From a checkpoint of a small transformer trained on Wikipedia.
Size: 14 layers, width 224, 4 heads of 64 (1 for keys and values), MLP 896 tanh GELU, vocabulary 2048, 8.24M parameters.
MLP neurons of a small language model. Each row is named by its layer, matrix (up: input weights) and neuron, and shows model dimensions 32-159. Each number is 500 + 25 x the weight over its row's rms, rounded and kept within 0 to 999. Numbers have three digits each.
Before each neuron's rows, "fires on" lists the tokens most often at its 100 highest values on Wikipedia text that the model never trained on. A number after a token or word is its count.

fires on: "st" 30, "z" 15, "est" 13, "th" 10, " first" 7, "tch" 5
L2.up872:467473508476488484512500485476488451489541545502500498526506479516447531487489467535477489530530502499516527480501482507527474480511546535482521496466516474458500498534468548465472525462508451493487499507532528467504500482500495474519490483504520521488487542449457495472472517540503512463490472518542522553538513455511540494473500495515509461480506538530482498508489480481467547480510

fires on: " Ho" 16, " Je" 10, "ri" 8, "e" 7, "ie" 7, "man" 6
L6.up635:506511448506480506467471501506519553528552485518472539519485496505491526525510487473555532535510515498481516530518487513514464506541521552494495502479514448456475456457520495500434520504516472475497497493505533509499488499481502456529474491552503533522532527488477518533469510491451524529494525520490483477493531466480481528472523516478560512463535500559504501510532540469527513492517

fires on: " |" 35, ";" 18, "." 16, ":" 10
L2.up500:498498513502483494462509476537483483519502523521486479497533537436514532504504453525511491482503521467498542545493524482520444482482462481438516499528504509507519450479488494508499484466489499500524539458510534535489538532518507502532527502490517516506469484501508498480474526497474522474516499465493471503496536494519452534519494548483471532506515512528465526499463512475436516478482

fires on: "man" 14, "u" 14, "un" 12, "an" 9, "ha" 9
L5.up518:523516464491493529432477467487480501472509525467487485478531493509497519497531485529486532484538452528490479501530467495501482494495506493492495527510505504510510466487492478531491510505507513473525498468560501543524501466496495500504435481497475466504497478471467487477453536473538484507508491472454503498452483478510496510505543522526511468514513468518504496472468527509473528483515

fires on: "re" 93
L2.up163:550497490482517513466538489466513495499516458509500522501485517531487489503499485529534506544477477512522514524489495531532518484532518514530536516523463532466517510480526512508484558444475520493492483546509528516468475477509477508441503524505516452495439495544531493497465466454495502520490553496468470534506501518478523480502513469520518459546500553525496486513520489499555468524482

fires on: " pro" 21, "s" 11, "z" 9, " ex" 8, " based" 7, " collect" 5
L6.up29:556468542456476522493505518548504524495528478518498530493544501481482475471513508556485531498520519463477465548500523462539512502526494469482534524544497508470486523518531472511471504481489513454517506483515511478481534501575470512454507519483513527489503496499490535471523492558493481514518503501490461496525537502493503472470474474517506519464448526543507527486482533460518514496511

fires on: "s" 39, "d" 20, "g" 10, "z" 7
L4.up424:515488518548473488474487521510483506472452518507510522504549519500475516537473463511496490486505479484481532494489541508505486476524501500504447475491550484502545509492483514538509486497461490495549514467498457496443521493564503535514531492465504446494437470454529513470488505523462510501498487518477513435497531544523490505487499503488542474524504493465511476495509534487499545523571

fires on: "th" 95, "st" 4
L2.up610:466529483469452513499498523513533472486486481546547499494463488465481524506469504523519494535462492463483526479524526477531523483513543495497461471497545518506482533484519517470459504542519492477491486512481542493523489485523519487503480468514502462498470531502480487502458546529487480504506510526498535526519526517532539513488486493505479451546459526518489480466464486520486529490500

fires on: "\n" 70, "–1" 7, "." 7
L8.up865:472468510505554531483490495492486507526509505473478493547529485476463536510455493530502489521499522485505534544525550531510468507501456518462497466466528480483502513488506493475478483514511468450518523469510528491523508529498489476545488545459498507501468503516525488510493495472499499487526497515494537512522508516490495493507483463507472504534478515482509525454517542517457511487445

fires on: " La" 31, " E" 28, " Lo" 15, " as" 4
L6.up370:471539477487495508482490497511458479513492499527491504402478530494496488453547472493473478497484466475495492500500502465496486513536508480530477518479484544557459504473521515446488503501512487479531512498522500503523466516507541523456529487472485481501490455495525483485484524500499490485544514514518464472534481487526541493535540546516498516494520503527495501472520535499512542516534

fires on: "u" 46, " comp" 10, "e" 7, "ron" 7, "ra" 5
L9.up603:524514461508493512515480530476505541541472497499433538474517499482508532467513496514466475521498548507515477522507531487498517556497501482568502539457456443500492523487504472440513493482489479487504496482490499501517474536511482474465526509487491528488508485521510509494475499528465546512530521545490495486458503492504486527494494494504483478538522474557509507533544539505542515483509

fires on: "." 26, " +" 15, " −" 11, ":" 10, "#" 9, " /" 8
L11.up98:529471480523510507501525493535486486502486503492473474531464488451506523506514500525525524516520491514527540482512490516515473499526465485500488493480542467511545581498494440511507550438487472503517486530546529476471505521497494491540491488478489500497482459497499485480471456498480473564515492490525467539498521517473487537472503486507472513497500534495537519467546524494521522523434

fires on: "un" 63, "pen" 25, "ney" 5
L2.up295:483476451466505489508522465512507469526488516526492514508499482513506472451494464500525530460545490515470504528482523480488483538477503475487482513481507482466514479506484502468510466532525473530496481481519497518513510478506536523503518447518469452517475454512473480528463527526546496530450487456464526467473466464505503511469537468533503533480471508484536464471525520478488512474536

fires on: "s" 33, "st" 12, "g" 10, "ment" 7, "t" 5, "k" 4
L5.up340:486463518534536477538538505485531493515476483498496516500511492541458535522511464505497515525451510493468528508513520505473517489500547478471472526493504476498495490503552512474467516500498465440505508446534512496463493500511471508510477507471490479453470464496526550502501541484506460517468521511497544493437557535484485519539499536473494483572471532499543473475496503533478529512515

fires on: "e" 59, " two" 9
L4.up538:539506501509472523503472499482482550492485508472478547539450517492497540482499509503539474464501514523529494531526511530526488533497519542530504531456520445443545473473482522489463518507492520477510536460477538468498500544474505492498483530546516548514522504503509484497488508481509536491502489527503451545464482514494483479505505506500493473525464461528475516531490497478497486492491

fires on: "re" 22, "te" 12, "id" 10, "e" 9, "ad" 6
L9.up705:503474486504475500480513463506550521480518476527463499490445474496470506504489527511491477533461480470511510519544499504538486505534477509454513488487541481502483524495504467465469557460495530496509483502527468457503497503502451499459513508515530498446473479489465474503503515470485519529468517534516474507487513506518506538545512531521520519509518462550481511535472515514565454486523

fires on: "\n" 41, " |" 16, "," 15, ";" 7
L2.up853:456500511489512503472512500502515478503472516506481544517484507499460506519494490505526503521507545495552525557465485462557495490520483523463525513495572510512502514486506452475501462482511495503523529432484490513451530499494475491530491457516496543472482534481498456491469514480504525483509460529506513480442520507542488488507481544493481529550485496491513499478477527493450507529502